MLP neurons of a small language model. Each row is named by its layer, matrix (gate and up: input weights; down: output weights) and neuron, and shows model dimensions 64-319. Each number is 128 + 24 x the weight over its row's rms, rounded and kept within 0 to 255. Numbers have three digits each. A neuron's up and down rows have the sign that makes its largest values positive.
Before each neuron's rows, "fires before" lists the tokens most often just after its 100 highest values on Wikipedia text that the model never trained on.

fires before: "1", "2", "\n"
L9.gate1117:127138119097073138099151138107143098090147118084099141158098126091147103128124128095181106145168118109148169156143126133121183109141136140099154109137102135103099111081083127141115101140091159125153146112136119137135114077139122116135131125140130165144123138133143128158105143125131114112120178112168120165087113153121162160136143137112117153106136133127126109106163115161162129153122069151132127154136133128117123146121139152152162077127154161168164098113133177200131094171127176158129165118121163130115136124134149093143094124107116156159096116164080153136092112122104173098145130147144137161160135160142146145110137167108156154045165098112173099115120111130136135109140157110173149141134122148101104118111138132139142070110114103166115129160127116100131114146083102
L9.up1117:138159142120132079108106133172160154082094177145143156108146127119188122090107122167183102151113129150105133110117154143112160129105139129172146133155164086112102098139106129129151153123160117124119132150123148175098099139114138112150138123106118137122126129120090125106138124129101131162099109109093143105158135114136129114089102118130166121140080155135140172120134127113123105161143126140140104152139154155148121109132136122111157127156118102136057119083165102129139174159130079119137150141147166109114141087120127155135130122115125157126148173128165132129142124090126124140157076086145147144121162158109065122137110085103114073171154156093118122138144135107118141131123147158126111132144079130111131143108154114130086148156105103160095135132126161110166113135150135
L9.down1117:173138140115118188117124088088128138111118165156168127146131148112132166126158159079117109151111157139145136188115109099134133162125102127103096107178115155136137129118082100175143156149118153161120150143120115097117125133124116154102084143122181148124164144102147128079130120140156147110113126113113128124158154142135101133141110189095142114136111120129156121136135151143141159183129083110123134114158136107184163148075100115072111126126126166141089112103130125103127131144137133136155103152144076113136100145113118163163121139133111181189119111167146139178131164106153141123166106127150116122115120133115118131109147112115118092139136146100135129122088158159078142152147135125133104099121135136144130107155113106142164100127164112138131160174112103179129150126126118

fires before: "1", "–", "2", ").", ".", " "
L9.gate151:143081136122134151121149141160133141133144111124149191147111131153112121157176111102139156147122106134091111153134096154146121124156164139091136167118081140076136155083156121133099130108151146157074125116130146132096127150141173128169159118154176148153138104146134161130104150086105124127118133096101130134104141141149136152128088135077140145133107135108119119131168112153123131141140132114162100126096116129138118114092145141107117119120083155125108099124108117162113082166137125149109151123138139132130094109090146105142108135171155123137143144145113104121138144146137114163110163142126185113149095128155130120124103159111086164139086142126165168147110065111125113159139130150124159134129099095109128108167138137088130166153104167164176118173110126084186181173112114
L9.up151:149111098125133151113149128144092141153155141132123142106106073123092163118173145144094181145130122158121141116124131120152139109126162157134140160098096124142124140118173131138141123137140140117166086100117123129087121093082146152162125128131181105146132112121125166144081113098099146111106179124068150181079163154145132134169109146121107123156103159128117129132151154159136168121142119124183171150140130135134082107092174141090081135136111115103123123136108142119095133070122161137134139107131193117137127144071145128093092120103156126126107155125108111117134110129138129104118115128128176141097101091115166124147131147086119103153094172110139114198135087127156111103162095108141136138125127123139116116156156151095155113152125177165158140117141152123173146135116080
L9.down151:121170133130123130137101144073142121135090140104099063103135163136105110109082117136142101140157120124142150112130126134131136121107107120166127115130153141150121112141080097107134126136128101132146110135110131134160118102137113132103118110116083108122107132119106071110160141132126132168141103133161109089157108111100138134107153164134148095137141158137138157135101155123107113137106097094100123115150110117141160157133091132151151151117125139134149133126140130153165153107018098128124109131125129147080165127131099125146184108113101111143120111111132140128135145109099139132103127106124066132130141129124098147125134132142156120113163131151110105124142135132116158080127141129155139125105120152133123160088114117151128110119162086104124132134124097116126056093157161

fires before: "2", "1"
L9.gate2479:120094142156114126146158150117111162129123132149157135098110111150141106133106125084199087128151132135125115111151126129159150114095111096138160184105104132146156163095150122109141097133142155157149110158118151158110128126107126134135125118153172129154107094105095116160104151139134166142096139150070137104118179120188126152091153112106105153111100116137127116152135129135145142129135081139126133090096105131143104086118135133166175109088158088118156152107153141146131128106197090098136137102137155127160140123160127118105139146127118119134112170125137163110145149124118159136147184114115101133170135116194138087135096132130118111182127125166127122148127117129152121093131132160143152142119120109128144153147142096132123102136125092134122165184121096116188123171146104
L9.up2479:141111148195110125131142155156102152122147138107188090112129100099125131082108164154165084104102170123098158102115133146117149100099110144109148151124123130118128135114142149113133141159139128153098140108111106141106153151078111129110146101112153112116143107136114170135161105177103094117101103146071080122145153120162087117128116118118155164121150147083126114141112111098112124173147095136149103114097102123128118125132147134115130118155114133148104121093133109111146150124137152105107155050118112145130139144169147103116115152125127141161105102091139159102118125136129151144082155125134132161119107176135134124135107131103132127118143117132146099109108081103090145089106127160120137129156121100114110165114190088118101151145153118121110127142104116110152136155161136
L9.down2479:158130122157165144098116144170149133095122109126156124105107123153115101096115127129139094105087116123136129149128134157117119129099124143115148145143128192112102161106125163112152095128128128119125134117107091096108128117143093130101121134090129114143138149119116132122116071146111115101094127124086108162122137095128114121149078091078170100085118115125130132150123112142118175152145142147140117127112162129123123074142111116106124147128122167190107135099123089104138152129083148129114154120117126169156104113158151124105098134133096135105112086112120099119096137085093135162143120113106107144113138135117118130106114171067130156131117118143134142140136116140113157095141147121107145110167111135141140173115139113117144181127163123116131154137107142118133080159168128

fires before: "1", "\n\n", "2"
L9.gate3767:115143131148155134123122141122126160104103133116167141121104145146163100154165139131128118157145117126123150144169072071106156087138100154150111127162107135110122105153081129144139121147135152171114107129110150169150124131106152110131095145106172162134089131113136132156103151087159150171127144113090163140114145138104186165113128106145133139112127128117130167146145087129143125153133104130089137159181122171155108108099158115149146151144116120134135125102093146175075095104148118144113113105128145111140156150174134099139147138120117156133090187168156121096144099153112139153098100095155123131154117145126139139120112081101129113130125108102124117157169110155127119125163099110136117147152097195125151107189100097116115108144163093148164075110106156119113074133129180
L9.up3767:102124102099124079139118138123155119152116112157129113089140089135107090102135158160151115120126111127117116132178115128145083121115145155127100140112115104102154113122120189143089163068134095138103163156128139086106146068096106162106098125112133174155164135137116150105150148161123127128125137077156156144169099140121140148139099162147127088112142151078121137140126126138125159122113140094181098130130144119122100167085168153113151173110101131158138111121135097156133082109101122168143141133112139148105132167122075146102133094167139146141148136154132156150151149124127118114107108141085142119134184157127116158132107108152144095096151111163124127136136159098129124129140130153100148139136169095154122092131121161118136125125167152122115148156119127132138134164122078
L9.down3767:129135131092131156100132117148179118145115119177092105104146103117135144148157119116126138086087083101151139154162100087139114136150102117141113139125098139135102140082079129118112150136149136136077124095160114124115107128108100108107124125103134140099089130091108157139078145143133112123104136109088122141120102139123122121105100177094142111115111138108139130155103178147118135141080121168158112151162098115133114119136127135134185172147095129171135128127127123172093083110047097097137131148106119126135075117131123077110134104139123165132128091134091125082128126125074126079121107077102100111117153176120135138124110075157114157148138119114109113080148091140123123120157114154103113145140159126152154165126141147117112148160135132167074138160119162112145145099143143

fires before: "2", " ", "1", "9", "3", "8"
L9.gate4335:137118140155127122160127158103118175110119146119101121143124113172173138162079109132181120158099131116132158113148104085135084113152099133149122165072140198185177143135106137133106136137159136135115106128123167135108147134140081128132135129096146146118143167110142140083120123102160131138105154172114123131086134153128141172138096098122124123119139147124127129112100155085130137174132099143133103129133151183119118155160118128124129136102140136122150194151125131119114102146127129119134131132112128148156156155182105129158111166143126156175149122158107135170070134106115175136138154148134141143130123092114131105127115158082085134127129110087157136118054102110107131100174183125128137111147115116107073118143150137093140113169104125164166092149138101134118127148116100
L9.up4335:089120143151138113132157102129098151137122106139139098141161124142105136137150163161165154140180155146126081098144154138132125087146134117086090163142180153115113130149132147128152157116096130107146141135150115133153106095159138102125126097117112117141170117129114154126121115101103103185126145106088121117115123163149131115101123129143140138090148124108119148138138114111113138110104128125174113080151137062165092131114155166140123133121109132164098038098135121136135126106139174123096132123124101102112149129123164135131153099098118138117137141195158065103152100098152137064128148154089093091071090118155081133155190127128150109126102133094137117112141162137140144155147099148105136157175114154112106134139140116146104110150124113145157150150159143136122156147139135
L9.down4335:107112160165143142126156126096126135148135124086152122101118097153142137134137181102094153127103143119152152145151151088117103128108144111163135115106125115100142117125144106121127077136141110185135130142148132167163149145118150167089138144153135114167122110090107131113129130129141121174140145100137162143113136160145146090125120120165151149088129128121112084093086141138088147098158160135125159151181153168100139097144118104114118181081167130159108125171125164133129107066109113131143104126116111148167108128125115132188131133112102161125129164099099127111098122142164129122146159140124122105126124114124149152129150177140148091175110122109086108134137149132117143136130150097132106118146134151182120110113142147104133113144109144136157145131113100142168136097121119

fires before: ".", " | ", ") | ", " ==="
L9.gate2337:138171078107090136157169149118138085129132088114152133108102133107145131125118122114176114134152118146124117141151170126122169112146107154132125136100122126117125124121137167110088143094125091134116144147154127135123139083145163120114119141143125114117165163138136125135118131107159162162144085155097114167128168120137146151153127150160140132089141144133134133122135130124095135119129113108100156107059098080143082103175105116145126152130096099141107119109134135160133098108184089106141137104179162118123114112121128143154091149169109152091170130137144141145141127141105115129160178117107135128133112170164173107108144130170148128119123124086143111136119091149153150144099154099152152125130155099135132148170137108143089100130138124137165157109100111108147089088103165
L9.up2337:094147146134122179119138158137077104087157054119160110110166112108108154139148133150171159138123149133151103128109128131084157204140113120154111154163128098104128136106161127103137112144148135162088128116070163135116119108128131123098136092120137156153152108088170170104145103138147135141112154157135104154141131150119148106180091144105138110142127141130122158119162085077118174125135156110115126163159123119124145124117093111144082163113134144131103127119143090132115137091107134124132156120125140121173156139116166084153124128084112158167145126125136136121136133179135120168176148108136118141084171134129108139169114121094087143118141116140124091153135083155110132142111118093104118118146159115139095157114130115102121150125123105112111103078121126135106123156090132
L9.down2337:094129108119129157122107117134098140143185083109136098121135145082115083162164149137159139141129138141150121140123154102105106172119118139147136122181092108093128125081125087120090128131131110147127112105071162117090098171105135105142130106141106158154090153091111165128127101157129094122152161157126084129161112095119155099137110116133159114129142101101145155110134116097129188123106122139116134186158124134126135147122168125145114178140138126143131112142123091145132121105119129143136142133085154116166143146109152137165100132086130170134106072138136164134126138157151137121150128105145155124078187115156063131148119145090086134129151118131147110137144118117135134152167123117102093115092136137128122160101104154122160170140128143098133112104078162119103121154121159

fires before: " | ", ".", "\n"
L9.gate1285:135144126166091146127112167097163135110137141087085104125110145111125147096100095118130190129151142111126112124133079148148163160111126122194159147130110092111156144138145073138117089114142087145151082134134142118102141110079103116122142142125144166136143142091167127144171182105089171109127094104107111135096170118100152129141137127119118130059156163169097097158113160155113103141132109149144133141142109136125140113182138147146109121144104133120143137133115188143120152104194112130116162103126165109140152122137103140129122152117076164144129116143115128129142123141104104128126113125090114122108156098104115145118145161099097112129129071124165109123132135134093128153119142062110126133138143127144119170124113093129112145162133113102177108121123089114103100128138143
L9.up1285:116158117100113149157142114135129134098134131118089120093111101119099120165118131099176169118085170163148138089138174148152132153118143148136128138143125118132143137141138172124143083141099154106161154132138113137138159120135089113081104108166137151136119156128102152167105131145124140165161141114128141165147158110104157133147094144149135089109091139158097132111083156136151124136164103105141125123140143133152159125158152109146129102155137083089092138114120151097088120115148116118120109114070156160104107107109140115138127135107143146137127061158113162133131119139163123115163191135124134126129088130102125137118092105095160113186141146138121138118147167051115126129117140132117099140124152154138129142145129125146134129135083133123138130145171134119177144140114137
L9.down1285:098089153158094106134171107111116123111153138082171099080069107166147113153107130114145088162087138093137170122111151142096135160124143177111118103164133154153141094109150163113111141173158152142108163109138140155169128110142153102088090078125136117130145116139139122176118127093103116130148117147142129165149127120093133153089141131141125128117088145102106134112134099109160128157166129156134125151128112127094090090173153092120142159130110140166147147111116119090131096125064141113110123092133106158147144142150173118139138106120137140125122142107175130114156150155134141119130171113102110144094121119092117111131109168135152144159156118159117135104129130112117105146149089129106130148110102175098118125138168131135123112114130147119085130168133132108134149130117138

fires before: "2", " ", "\n", " |", "-"
L9.gate1315:133141119136111118101102153144117110098139163130138099101165109096160154104155111094114087111084128094153153141098158120147182135128077120175138141154142122125115157155065119104120117131151122131156156109092116170145123130114125160096135147126122148132152110079135164119125129139132135144117132124109118161161153108113159127161110104087143124173149103141157118091150150110130143170118091131161136094108150104144080125117141112158123109114151092166112094095138147158143124166156121161126104117113165108164132141127107091153109101112126131179057092133118142135110113097096163142131137156116155072131097106130110127148142148151112136127139097073102127174143116130142118123125109100077116123104099143159101130120132151170112107164060116107105089084151126168095147126137101
L9.up1315:128151082117133145125140170156123118121133146101103131079141116128121190137142114104151115112128160149128142148113133152161104105101086114092152092166114174123134131129157143088168124138162189148115150131097165151123128099092194148164108131118159155119123101117139160099135108157120115144095125089102134144127133114161117154126118163116142146129108104150101122115107098081177119165098157105103153127126116162093146116150120128119141130168123118124155088123147131137139133130118093102110118123147116166146162107153147100137148104112124148128096120130138119106144099084103152122113122160128093117151095167083099125137163161079149111166129108119174122148134117123102105136104115152121173126146135160154144110119117142139138183097147168113144133145121125090140156151106126
L9.down1315:140103105136199161126097166095105164144139172118169079096103105128139119106139106172159184153123096137160137091146109125097095107117150090092135104156102115121144082091119079057148104102172094149140110179121093107115123086160134131112123126141111182107107106125127092121133105148117097172115130130121146105124159120118133160127101159115146152147108113099109165107091122127111155119127102130082126153091114143104117077150164122137130126122128171140099129150137129131162122100182132096154135130129132151098136093149122121112134110110103176123141093142161113172123135128098130157111095145122107139128104152082154119108123122119124114120103128144127104096146133111099097142107128122172158133123148069107124173132109113152107140144133097156129102175098134152157100161122135